config.yaml
head_dim: 64
qk_norm: false
parallel_block: true
init_std_o: 0.0361
optimizer: "muon_hyperball"
decay_fraction: 1.0
seq_len: 256
MLP neurons of a small language model. Each row is named by its layer, matrix (up: input weights; down: output weights) and neuron, and shows model dimensions 48-143. Each number is 128 + 24 x the weight over its row's rms, rounded and kept within 0 to 255.
After each neuron's rows, "fires after" lists the tokens most often just before its 100 highest values on Wikipedia text that the model never trained on; "fires on" lists the tokens most often at its 100 highest values on Wikipedia text that the model never trained on.

L5.up867 [142  98 145 155 123 115 172 128 162 136 156 148 139 157 131 125 101 124 123 133 168 155 148 131 136 132 178 122 141 157 145 128 108 144 139 120 138 142 157 123 197 130 156 170 126 114 139  92 124 102 123  75 134 117 111 134 127  97 141 107 103 131 121 130 111 116 106 117  93 138 123 141 161 143 101 153 167 151 134 104 110 160 110 107  89  91 129 114 123 135 108 110 108 137 157 108]
L5.down867 [102 145 112 135 130 145  99 127 133 156 139 120  77 142 149 174 110 145 121  96 134 139 141 152 101 142 144  92 117 121 137 137 136 134 142 136 106 125 119 135 112 124 137 117 161 136 118 112 115 144 108 159 125 148 128 153 119 107 138 143 118 122  90 106 103 104 128 102 117 113  94 125 130 120 165  79 188 118 147 127 124 116 133  84 147 154 131 163 160 162 149 136 165 171 157 146]
fires after: "ri", "b", " st", "ib", " R", " b"
fires on: "e", "el", "r", "ound", "ep"

L4.up87 [117 104 143 111 154 125 152 141 115 104 102 170 115  90  90 145 126 129 101  90 126 162 139 164 139 135 154 131 147 126 156 100 143 131  99 125 111 120 117 107 139 131 129  99 127 110 134 138 110 148  92 160 124 175 109 137 131 124  89 194  77 128 186 111 123 120 149 129  92 116  70  99 127 164 141 118  96 102 124  90 176 104 150 150 150 140 125 115 124 153 150 107 123 105 158 135]
L4.down87 [137 121 123 121 114 150 148 108 129 146 170 122 129 117 117 112 146 120 130 100 121 158 139 120 138 120  77 126 129 131 180 132 126 133  63 135 166 142 152 135 139 112  96 125  88 153 111 122 142 119 122  80 118 126 169 118  98 112 154 104 157 101  82 112 170 141 105 169 110 154 149 106 137 128 153 105 144 102 122 137  88  95 109 161 112 136 133 118 159 153 129 152 123 124 120 139]
fires after: " S", " T", " B", " U", " Z", "S"
fires on: "h", "er", "k", "r", "."

L5.up1645 [152 111  96 152 133 110 122 149 128 162 160 120  95 150  86 103 145 116 134  78 139  74 152 137 128 124 132 163 143  92 140  76 115 112 120  89  97  80 137 120  87 106 118 140 111 131 131 122 117 117 127  93 134 148 118 127 105 162 158 128 151 123  98 140 100 106  88 144 136 167 114 111 129 148 142 118 103 165 129 126 127 122 143 164 118 114 111 134 148 120 122 125 101  94 127 123]
L5.down1645 [113 142 133 166 167 122 108 117 127 107 172  99 136 112 131 118 123 122 137 116 135 129 130 162 115 121  98 101 143 100 137 141 119 113 112 120 124 127 130 173 169  84 129 137 130 154 129 120 183 129 155 127 111 146 132 145  92 156 116 163 164 137 131 139 122  98 131 137 139 123 115 143 110 152 122 157 130 111 116  77 128 147 127 131 107 153 132 178 136 124  98 157 144 127 100 171]
fires after: " Re", " ro", " comp", "le", "lo", "hy"
fires on: "le", "an", "os", "s", "as", "ar"

L5.up139 [124 117 128  95  91 133 120 141 161 125  97 139 143 106 142 145 123 128 114 135 134  97 154  99 108 144 165 180 115 153 112  97 116 113 116  97 125 112 155 128 129 155 157 129 130 109 142 135 101 148 151 150 147 132 149 127 109 119 102 129 109 159 120 146  93 131 163 123 142 108 146 126 117 145  77  98  99 137 113 112 158 105 140 100 148 130 152 162 154 138 153 123 124 147 120 110]
L5.down139 [ 90 123 124 136 155 150 102 108 135 181 144 153 115 115 103 116 109 186 149 136 111  74 127  80 154 154 125 109 152 120 122 156 143 109 109 123 185 126 152 163 146  94 122 121 160 148  86 167 126 116 157 106 156 116 107 106  88  90 118 152  86  95 123 126 155 124 130 164 212 117 134 126 124 153 142 129 148 124 144 103 132 175 135 125 135  84 143 122 136 128 145 114 134  83 109 158]
fires after: " cons", "r", "ic", " comp", "il", " W"
fires on: "ro", "le", "est", "oc", "in"

L5.up676 [146 127 116 115  92 113 104 126 113 135 118 118 157 115 148 122 107 134 144  99 113 148 129 102 158 154 136  90 149 112 130 110 122 147 131 121 136 102 133 145 131  88  99 136 169 125 114 127 128 121 144 127  91 175 127 147 127 145 106 133 120 117 186 124 135 111  99  92 145 118 118  93 156 148 108 137 101 151 147 146 124 158  99 174 109 145 115 132  94 153  63 134 100 110 144 126]
L5.down676 [122 159 158 149 146 191 147 124 139 107 131 104  97 143 111 154 140 113 112 108  98 169 143 105 161 110 123 125  71 165 121 137 132 130  98 123  93 139  77 129 113 108 160  98 129 145 112 139 127 150 102  73 128  95  73 114 117  83 154 114 142 150 102  96 116 149 141 130 128 137 160 132  99 100 139 103 129 112 110 123 136  99 143 121 155 109 138 124 168  87 158 151 126 156  84 147]
fires after: " f", " F", "F", " d", "end", " rec"
fires on: "ing", "ly", "og", "re", "ed", "e"

L4.up982 [105 122 109 119 112 137 130 125 152 132 142 123 156  87 145 135 160 132 107 126 155 105  99  68 137 131  77 139  96 155 131 154 136 134 119 132  93 109 132 124 157 150 135 139 113 158 133 140 161 101 118 131 145 102 120 108 155 162 199 163 110  86 110 114 133 140 117 161 114 106  89 103 118 123 144 120  76 132 140 111 121 116  91 149 118 121 135 126 145 119 128 132 117 125 138 121]
L4.down982 [108 128 109 123 131 110 104 116 104  94 112 148 141 161 103 127 102 138 162 158 109 127 142 136 124 160 123 108 150 128 149 110 146 137 153 123 116 151 111 144  91 111 143 117 143 135 127 131 104 147 141 104 141 117 145 131 129  83  98 130 148 165 109 120 141 140 106 113 153 126 149 136 141 150 110 137 154 136  89 134 108 123 175 124 134 128 117 133 118 121 123 139  98 172 155 148]
fires after: " M", " m", " t", "en", " My", "M"
fires on: "en", "an", " that", "ic", "'s"

L5.up601 [ 69 167 103 155 156 162 108  90 119 102 116 159 159 108  98 114 111  84 117  93 168 104 136 183 116 157  98 149 134 152  13 113 140  73 131 143 125 102 149 126 121  97 129 169 113 143  77 112 115 109 135 159 104 147 147 118 156 122 124  90 108 141 149 130 113 156 116 110 128 129  75 108 108 145 157 124 143 144 129 156 126 127 104  83 128 141 103 131  82  81 148 132 135 153 120 118]
L5.down601 [139 147 171 143 110 166 128 162 159 159 110 109 131 131 128 114 133 134 167 138 111 169  94 103 115 112 134 100  99 140 187 121 116 152 166 174 141  98  96 171 131 134 170 139 145 127 178 139 146  77 160 143 140 115 113 112  93 132 164 107 118 147 121 160 162 104 116 139 141 110 151 173 120 104 105 122 118 143 145 107 105 109 113 152 116 113 138 106 108 141 111 109 126 128 149 131]
fires after: "n", " an", " n", "an", " N", "en"
fires on: "at", "ess", "it", "is", "ch", "g"

L4.up1269 [130 131 160 160 123 165 153 123 178 142 125 108 104 122 122  97 152  54 130  67 145 145 135 128 125 121 105 148 100 126 123 108 130 143 131 146 145 101 138 160 126 152 118 108 107 160  76 167 105  94 122 146 111 113 106 182 124 121 121 136 169 104 125 127 138 120 114 174 143 149 111 135 171 127 168 137 117 146 146  98 159 136 104 133 128 152 134 112 140 111  81 167 131 125 141 117]
L4.down1269 [100 150 170 147 134 161 127 103 149 160 116 105 123 169 111  88 137  74 123 106 137  99 119 118 121 172 131 123  81  98 124 129  97 112 108 152 139 133 128 153  98 138 138 136 108 162 121 109  99 157  89 124 117 108 132 159 131 111 103 127 134 111 120 132  95 138 110 103 163 148 130 166 108 111  89 123 135  88 118 146 125 109 178 138  84 122 143  95 122 132 142 125 134 130 155 106]
fires after: " /", "\n", " |", ")\n", "0", "ö"
fires on: " ", ")\n", "-", "k", "own"

L4.up1599 [118  89  93  57 120 102  72  88 123 159 128 116 165 132  80 129 134 119 116 127 175 122 119 143 144 128 111 149 106 112  92 108 128 136 164 124 134 142 100 171 118 185 142 128 110 115 162 117 142 130 165 116  91 112 137 146 108 156 168 151 112 139 141 126 140 134 129 162 132  91  79 116 109 116 111 125 122 181  82 142  99 147 121 156 131 124 119 106 115 126 113 160 133 119 120  93]
L4.down1599 [117 154 168 204 133 166 161 170 158 114 112 146 114 117 149 135 117 125 146 122  66 103 128 134 114 129 125 128 119 170 120 134 108 108  88 146 125 152 146 104 129  79 109 134 132 122 109 115 143 150 112 131 180 151 121 117  90 103 111 120 181  89 132 110 105 131 112 111 128 149 187 135 155 150 135  94 124  93 154 116 131 132 153 101  87  95 141 152 127 107 133  87 120 121 102 149]
fires after: " |", "f", "(s", " Tr", " Char", "ent"
fires on: " —", "er", ".", ")", "ient", "les"

L5.up652 [148  79 144 157 130 125 129 106 125 146 152  76 149 135 125 124 101 118 143 135 127 150 130  97 120 154 130 169 134 129 109  89 118 127 118 147 107 170 152 143 121 117 154 145 109 149 175 106 114 168  97 163 109 142 124 129 115 156 132 104 114 130 161 111 143 166 123 120 127 112 130 158  89 137 153 165  95 148 148 110 160 192 168 100 138 139 113 190 124 118 123 152 161 118 134  97]
L5.down652 [117 127 127 111 108  87 124  99 124  97 128 130 154 149 153  94 141 132 117 118 137 151  68 103 190 140  99 142 131  85 146 163 133 104 157 152 133 164 145 156 135 163 125 129 147 102 166 178 144 126 125 134 130 158 124 126 153 111 113 166 129 118 172 126 146 112 141 166 112 121 148 112 133 174 100 123 119 107 117 121  94 160 102 137  91 147 115  98 136 120 115  60 136 144 155  96]
fires after: "e", "he", "a", " La", " Me"
fires on: "ur", "in", "ut", "u", "im", "an"

L4.up760 [136 111  95 101 109 135 121 118 105 123 159 145 133 144 139 163 111 131 132 111 108 136 139 149 149 127 133 148 122 100 119  88 146 170 103 100 153 118 119 154 155 183 133  86 136 122  95 120 121 141  85 119 112 142  65 186 125  97 155 107 154 136 119 129 134 147 132 150 105 116 155 103 125 133  57 126 132 107 129 142 105 107  91 160  70  75  91 146 101 136 116 120 125 131 167 125]
L4.down760 [153 104 131 157 113 103 101 161 102 138 122 139 123 111 146 114 124  88 106 153 173 129 132  50 157 124 134 125 142 169 117 139 120 118 137 137 108 127 137 116 128 118 138 155  96 156 146 122 137 131 155 133 128 117 171  76 168 155 142 171 130 107 106 144 118  80 141 146 160 101 108 121 109 139 163  99 140 128 121  96 156 139 125 138 162 144 148 106 162 132 152 133 128 175 105  96]
fires after: " F", " p", " Port", " L", " P"
fires on: "ra", "ove", "ion", "ure", "ose", " of"

L4.up675 [113 130 101 154 149 112 121  88 139 111 140 108 134 140 106 132 189 169 134 134 176  98 145 140 169 115 115 122 143 138 143 165 128 148 119 121 113 125 152 138 131  94 146 139 161 138 119 109 147 130  97 113 114 115 103  96 120 158 129 130  96 166 157 161 119 126 125  97 135 103 103 109 140 121 127 136 130 108 119 134 101 106 142 149  98 105 124 145 140 156 152 131  75 166 138 140]
L4.down675 [ 76 119 152 127 187 129 107 139 108 135  89 157 160 143 143  92 126 134 122 168 132 142 158 137 121 141 131 146 143 137 112 126 134 144 124 142 132 142 145 127  97 129 110 121 112 169 157 156 113 147 110 149 126 135 142 130 130 136 179 174 153 126  85 139  78 110 125 124 122 123 118  94 187 131 161  96 123 101 109 151 142 158 153 119 109 151 140 151 151  88 127 103 159 105 146 136]
fires after: " end", "%", " m", " May", "M", "amp"
fires on: "us", " of", "ed", "or", "l", "n"

L4.up329 [ 95 108 125 142 122 141 139 128 148 122 122 129 143 137 102 108 135 108 152 116 133 113 143 120 118 117 165 120 143 120  91 120 136 157 162 198 111 133 174 161 118 126 128 157 121 110 101 109  74 149 132 117 102 177  81 134 144 150 133 125 112 116 152  80 111 124 100 125 126 151 119  96 124 179 122  72 142 133  58 152 111 189 107 114 110 132  81 139 133 137 107  94 122  95 138 138]
L4.down329 [148 152 140 127 168 171 161 103 102 144 137  79 137 125 145 131 138 129 123 123 124 164 175 108  77  88 153 110 103 161 124 107 146  78 119 117  94  79 101 115 120 138 105 139 122  59 119 101  95 134  98 119 158 139  68 122 151 115 102  95 124 103 123 140 132  78 116 100  92  62 162  93 116 121 169 132 158 135 129 146 139 132  99 131 135 113 156  90 126 180 105 114  93 153 134 127]
fires after: " L", " F", " B", " f", "ild", "ack"
fires on: "ast", "og", "ort", "ov", "ing"

L5.up586 [118  95 118 158 143 131 138 151 152 101 127 140 119 132 139 119 185 119 147 111 119 120 107 191 110  78  97  78 173 128 108 136 138 157 130 126 155 161 121 131 117 141 121 103 130 121 145 129 154 134 124  75 150  90 138 143 116 135 161  97 129 115 129 136 150 115 178 131 142 146 129 161 127 139  99 123 138 113 139 100  62 132  92 130 122 113 162 131 124  97  89 155 119 144 119 117]
L5.down586 [139 123 181 125  59  95 146 131 104 136  94 123 120 149 120 123 154  98 136 112 147 148  78 121 147 156 145 149 133 147 114 127 108  92 167 120 104 127  94 110 120 152 128 132 139 112 133  98  90 160 123 144 130 119 130 131 143 107 112 155 128 100 140 150 119 159 141 148 140  92 132 123 104 105 136 117 152 126 120 158 152 120 147 134 160  92 157 141 101 139 131  83  95 134 123 112]
fires after: "ro", "e", "un", "w", "o", " inst"
fires on: "ad", "e", "h", "ost", "th", "g"

L4.up1058 [ 86 147 145 137 112 126 151  98 117 140 123  84 122 130 103 116 123 196 140 147 112 122 105  83 124 150 170 121 130 120 156 136 115 136 115 124 165 133 104 153 151 132 144 124  78 149 156 117 116 127 199 102  68 143 161 137 159 146 149 165 119 133 128 124 152 146 130 169  88 217 111 108 109  83  82  97 115 143 154  82 118 125 146 147 110 157 129 121 119 120 128 145 166 116  84 107]
L4.down1058 [ 98 100 162 140 117 104 141 122 176 114 129  95 125 105 116 114 109 149 100 124 106 109 106 112 130 121 113 139 126 128 157  80 114 119  99  91 108 118 119 142 152 158 143 137 151 150 133 134 124 154 137 127 127 103 139 110 157 108 160 126 104 105 123 111 141 139 107 154 126 109 136 131  80  86 138 118  88 125 122 137 113 133 130 139 180 177 119 119 166 110 104  72 160 168  96  97]
fires after: " |", "0", "3", "et", " —"
fires on: " |", " "

L5.up1095 [123 124 163 164 126 133 104 148 145 127 146 144 106 115 110 158  94 122 113 137 135 128  84 114  98 131 131 144 146 101 138  95 138 115 106 139 108 119 111  94 113  80 127 128  96 125 112 122 162  89 145 145  96 112 118 103 163 116 153 156 139 143 142 158 131 120 137  98 157 120 159  95 150 129 128 149 120 156 135 147 153 130  84 106 110 117 121 142 129 173 109 140  79 144 110 139]
L5.down1095 [113 103  63 161 103 182 126 121 139 134  95 164 162 102 120  94 171 115 128 101 133 195 111 109 144 109  94 150 113  96 140 113 117 151 149 136 159 133 150 138 117 116 126 156 117 134 104 122 135 123 153 130 135 136 125 119 108 156 147 143  72  72 130 118 119 163 127 149 164 126 129 169 120 134 115 157 151 107 110 102 119 132 137 145 179 152 124 114 117 135 121 138 155  96 119 146]
fires after: " en", " in", " D", " ind", "d"
fires on: "it", "el", "ust", "z", "v", "p"

L4.up1647 [102 143 137 133 148 118 134  86 151 126 136 176 163 102 176 119  94 102 107  91 137 128 149 145 132 126 106 116  93 130 145 112  80 125 135 121 133 137  93 134 151  84 100 163 164 134 154  93 106 143  94 143 114  83 126 145 125 122 104 129 167  82 138 129  97 122 126 126 141 137 107 120 139 159  72 171 118  87 136 123 147 152  92 139 144 118 163 109 112 162 107 134 113 149 116 138]
L4.down1647 [132 138 124 123  97 118 124 127 104 126 101 117 114 197 107 111 163 126 121 157  78 130 115 146 150 152 117 154 115  76 124 138 135 124 142 154 134 133 152 129 128 148 184 105 122 142 106 135 177 118 140 109 133  89 164 174 132 139 129 118 120 146 115 126 100 114 133 148 136 109 121 114 140 138 142  70 159 151 144 144 178 125 153 111 130 155 112 116  86 131 130 119 130  79  90 129]
fires after: " O", " H", " B", "b", "O"
fires on: "per", "h", "ig", "ly", "or", "il"

L4.up462 [178 116  76  89 162 113 136 121  95 134 129 127 127 115  98 116 118 140 115 113 127 147 132 148 136 101 118 108 179 166 110 117 124 104 127 116 128 142 150 112  83 112 128 133 124  94 119 141 150 137  86 160 133 124 117  93 144 111 163 160 113 121 142  93 133  91 129 145 138  94  94 148 173  93 131 130 123 168 144 176 117 141 126 174 133 144  86 113 155 107 129 139 149 118 160 154]
L4.down462 [133 130 104 120 119 132 116 164 162 114 145 119 122 131 122 168 113 115 144 117 101 112 144 149 173 128 104 146 150 151 129 103 156  84 105 157 153 157 123 149  60 151 125 129 136 120 132 108 104 135 118 119 106 130 154 101 112 184 145  94 142 148 139 143 131  96 126 163 137  92 108 130 117 122 145  73 125 158 152 201 115 142 108  88 167 145  85 153 131 123 133 163 152 164 152 139]
fires after: "ed", "22", " return", "00", " back", "ent"
fires on: " to", "\n", " from", " in", " for"

L5.up1791 [106 124 121 146 138 115 144  90 160 102  84 130 116 141 164 130 124 112 135 109 161  83 148 138 153 125 113 107 129 106 121  65 105 111 135 182 116 143 170 128 148 130 140 105 136 146 129 130  98 160 102 178 161 126 163 164 100 117 166 127 106 163 141 110 132 143 164  97 101  97 114 149 167 113 136 146 131  90  99  84 164 133  75 116 163 151  83 144 130 133 138 143 103 122 109 132]
L5.down1791 [124 166 143 155  99 116 130 187 151 171 153 140 186  78  96 153 126 107  92 132  80 126 150 118 103 112 102 139 124 125 113 127  97  92 127 112 120 117 115 156 117 136 137 131 149  94 138 136 127 163 170  90 139 159 123 137 144 111 116  98 151 142  78 138 121  91 120 113 166 130 142 147  99 151 137  75 123 126 147 153 130 119 101  96 113 123 125 121 150 117 104 109 127 159 144 116]
fires after: " S", " v", "s", " m", " V"
fires on: "ot", ",", "yn", " or", "ummer", "ov"

L5.up1825 [102 101 138 105 160 159  93 140 134 121 113 138 117 183 160 109 104 100 119  87 122 118 111 132 116  63 131 144 145 128  81 120 110 135 111 122 117 115  94 132  87 116 123 182 140 145 117 124 112 107 168 136 123 144  95 123  84 122 170 136 114 131 131  87 113 143 170 170 142 139 120 131 120 138 132 152 101 144 133 117 146 157 110 142 112 141 105 112 142 119 134 149 122 124 101 125]
L5.down1825 [145 100 160 149 112 143 113 115 128  94 122 149 114  86 130 173 103 136 174 127 185 121 115  96 161 154 135 111 143 101 173 120 144 128  68  96 131 124 132 123 127  94 165 123  90 166 118 139 107 113 134  91 135 138 161 136 127 103 157 150 110 114 132 140 127 103 107 129 119 124 128 137 154 118 132 142 153 128 106 100 160 110  89 161 102  95 184  87 127 124 113 150 117 130 125 114]
fires after: " Con", " re", " No", " Re", " U", " T"
fires on: "t", ".", "n", "k", "or", "in"

L4.up48 [119 114 142  90 118 124 119 112 172 151 125 135 145 121 101 108 126 135 123 109 109 130 128 136 136  91  88 130 123 128 207 156 133 127 139 130 150 116 153 144 131 118 130 106 150 119 123 123 100 152 131 147 118 131 163 111  76 152  75 120 139 177 135 129 131 165 112 192 104 148 135 146 124  91 108  94 123 115 140 132 114 114 103 168 136 133 129 140 153 120 154 166 139 104 101 141]
L4.down48 [114 156 157 132 106 116 145 181 107 113 134  96  96 125 137 157 107 110 111 113 146  86 132 137 105 136 141 150 121 129 120 131 105  74 101 169 118  96  75 156  94  79 127 133  98 129  99 145 119 106 121 104 124 161 115 156 124 143 153 178 171 144 133 141 133 114 118 146 158 112 122  73 150 136 135 150 100 109 110 114 129 148 124 133 136 157 151 139 128 133 136  91 138  99 105 155]
fires after: " Sec", " Sh", " res", " sh", "c", " act"
fires on: "ul", "ond", "er", "ort", "ot", "ress"

L4.up58 [ 69 151 144  89 136 112 135 100 112 151  93 105 155  81 130 164 132 107 151 174  79 135  87 110 116 158 118 142 128 172 118 115 118 144 150 120 143 109 167 137 147 126 140 142 185 130 128 120 112 137 201 113 149 128 175 142 101 137 149 150 116  94 115 144 123 135 130 153  55 105 128 135  96 122 154 137 142 153 139 116 126 110 118 111 118 119 132  89 137 103 137 135 162 146 119 108]
L4.down58 [131 121 160 106 120 114 157 114 117  94 168  94 168 134  90 122 136 113 116 179 135 135 142 109  88 106 115 123 121 112 108 142 138 122 144 129 153  86 169 162 147 131 107 109 114 136 125 157 126  91  91 120 119 115  81 120  93  88 163 158 158 164  87 123 123  98 108 138 108 136 143 146  99 161 103  98 117 115 123  84 158 161 123 120 124 165 164  91 141 197 136 192 158 142 128 131]
fires after: " m", " n", "it", " w", " age"
fires on: " of", "ot", "ort", "ud", "ult"

L4.up1645 [134 129 133 135 155 125 128 142 140  94 115 136 113  87 142 152 131 134 134  97 148 113 154 115 136 111 146 102 126  91 141 119 141 120 123 133 148 144 128 121  96 120 133 117 124 108 145 151 130 127 117 123  48 100 159 109 111 107 138 149 129 126 147 133 121 140 135 166 175 167 106 161 114 131 164 168  99 146 141  89 135 151 168 139  89 164 122 128 134 173 118 131 118 115  99  91]
L4.down1645 [116  97 146 114 157 104 150 115 125 124 128 117  96 129 135 132 159 113 173 131  79 163 106 133 141 117 133 137 104 133 142 157 147 110 138  94  91 128 165 140 139 131  96 161 158 162 117 150 187 148 151 160 147 109 139 102 150 103 155 130 146 129 110 113 130 125 133  90  79 113 131  64 153 102 140  77 165 125 126 120 117 136  88 159 136 120 120 149 108 112 115 177 118 142 155 136]
fires after: " c", "C", " com", " C", "urr", " Com"
fires on: "ent", "e", "ame", "on", "er", "es"

L4.up1819 [ 79 104 144 135 123 141  89 143 100 139 155 131 144  93 164 120 153 175 145 118 136 112 103 136 116 147 118 108 104 107 123 166 110 128 116 128 136 103 146 107 132 134 107 146 147 145 143 105 159 110 128 109  87 136 113  82 138 152 163 144 160 125 140 117 156  87  89  78 135 147  94 120 131 131 102 131 152 186 179 120 157 133 107 141  91 159 157  99 120 145 112 160 136  99 131 138]
L4.down1819 [147 112 126 140 135  94 101 133 137 154 106 117  99 140 130 161  87 132 103 148 108 119 132 121 142 135 140 147 145 141 124 176 137  99 172 139 105 109 115  98 139 137 152  95  91 133  75 119  78 134 135 142 134 124 170 131 140 132 115 144 149 115  83 112  96 119 179  92 130  77 147 132 100 161 107 116 141 163 151 104 165 118 125 123 124 182 117 133 118  87 136 180 174 120 162 157]
fires after: ")", "G", " there", "re", " end", " am"
fires on: " was", " of", " are", "u", " is"

L5.up443 [147 111 144 140 147 111 135 112 144 143 126  85 114 108 124 121  54 175 155 121 149 128 117 145  98 102 113 152 118 121 121 153 152  95 153 114 165 103 119 137 109 126 100 111  61 105 180  93 143 162 132  99 120  90 119 174 138 143 127  86 140 102 122 158 123 119 140 138 125 141 155 139 140 154 159 165 156  97 129 104  84 125 170 142 115 167 135 130 145 123 139 145 110  98 127 142]
L5.down443 [106 167 154 125 106 121 106 110 115 195 137 162 109 115  93 160 119 183 132 143 130 170 130 122 121 153 128 133  84 129 106 120 111 154 132 140 125 130 109 119 152 136 120 158 110 130 129 145 123 154 105 128  92 107 104 142 163 101 102 124 146 154 113 127 138 143 101 123 112 148  86 162  99 115  89 143 167 120 138 147  71 146  97 124 134  86 148 165 149 116 159 135 140 136 131 136]
fires after: " le", " n", " Le", "ig", "re"
fires on: "one", "vel", "le", "o", "st", "er"

L4.up1300 [130 155  89 108 125 131 163 111 132  99 150 135 132 131 185  91 139  98 103  92 132 136 120  97 100 138 147 121 163 152 107 140 116 118 121  96 108 128 158 161 124  99 165 162 148 178 164 120 117 145 119 161 169 154 113 132  80 124 134 160 128  95 120 166 155 148 161 136 123 124 130 101 114 145 153 154 204 145 119 142 120 129 150 144 130 159 160 118 136 121 105 167 126 152 103 147]
L4.down1300 [121 134 198 112 154 126 136 170 129 154 158 145 163  94  91 111 154 135 100 158 122 103 139 172  80 140  95 123 160 110 140 157 126 132 131 125 153  98 134 120 146  74  91 159 107 106  88 126 118 134 134  91 144 127 126 135 164 118 138 115 100 158 137 118  99 150 153 115 162 129 119 132 107 150 103 116 118 121 133 159 142 113 121 116 110 141 105 148 136 127 126 114 124 146 100 109]
fires after: " c", " in", "s", "ac", "am"
fires on: " a", "as", "ite", "aus", "c", " small"

L5.up5 [131  90 166 119 154 159 132 168 129 128 108 135 114 105  95 159 141 134  92  84 136  89 135 135 117  97 141 156 113  86 169 158 150 158 192 111 130 143 185 117 116 143 164 152 132  98 147 143  83 100 136 132 128 121 161 140 112  98 159  89 175 167 125 128  67 142 141  82  86 119 121 139 114 128 124 145 118 141 152 110 141 133 167 122 148 139 189 101  90 114 107  82 150 103 117 132]
L5.down5 [125  93 131 163 129  97 147  77 140 160 120 194 151 101 101 125 101 117  98 102 159 132  68  78 115 134 138 126 112 168 103 118 127 147  88 105 140 150 128 125 103 135  67 127 108 126 109 103 157 100 144 147 105 135 123 179 137 116 143 171 143 143  90  94 177 102 103 120  97 146 146 138  96 102 134 118 130  62 119 161 152 137 125 163 138 110 117 149 126 158 175 126 103 106 150 130]
fires after: " R", " sp", " Mc", "res", "r", "pl"
fires on: "at", "h", "A", "N", "ip", "a"

L4.up183 [162 138 144 132 102 110 157 121 172 133 110  80 145 157 150 139 169 128 150 124 121 118 108 106  90 152 147 114 109 120 158 141 133 148 168 157 144 122 153 108 103 116 140 157 151 131 120 104 119 118 127 168 108 117  84 155 115 107 173 177  86 131 123 150 104 150 106 127 116 155 113 112 125 162 150 105 112 128 191 151  99 146 148 128 126 106 131 109  81 101 139 108  98 104 139 134]
L4.down183 [113 132 146 102 160 152 134 104 141  79 114 154 125  71 110 152 156 129 120 113 152 166 106 138  94 130 125 140 147 110 134 121 110 116  82 127  87 113  88 123 115 161 140  89  83 137 150 139 138 131 145 107 118 134 147  93 158 148 137 148 127 112  98 157 145 139 130 142 140 138 164 132  90 118 132 153 139 118 109 104 175 125 105 138 114 149 106 129 177 169 129 127 149 163 107 109]
fires after: " c", " m", " dis", " ", "c"
fires on: "er", "us", "ri", "y", "ac", "ou"

L4.up413 [111 119 151  85  96 166 119  91 111 116 121 113 144 104 155 140 137 133 166 140 119 118 127 133 132 144 150 111 162 126 143 115 168 133 109 128 122 160 148 118 105 112 134 152 144 115 104 145 167 115 128 123  81  80 154  78 107 109 169 105 127 130 120 110 146 115 118 135  95 100 132 166 155 135 140 144 143 115 133 101 123 178 134 143 149 122 134 134 152 143  88 158 145 152 122 105]
L4.down413 [133 127 131 151 162 170 127 122 101 166 126 110 140 114 153 140 105 108 107 136  75 111 131 162 160 104  99 121 140 113 116 122 124 140  80  81 105 135 102 149  93 101 140 119 154 100 134 120 121 182 135 124 113 140  85 115 117 156 113 131 161 124 143 134 123 136 136 118 147 145 185 125 130 178 160 158  72 105  97 145 106  95 109 179 158 118  78 131 134 173 120 119 107  81 105 168]
fires after: " F", " f", " G", "F", " v"
fires on: "ed", "ort", "ent", "end", "ay", "ell"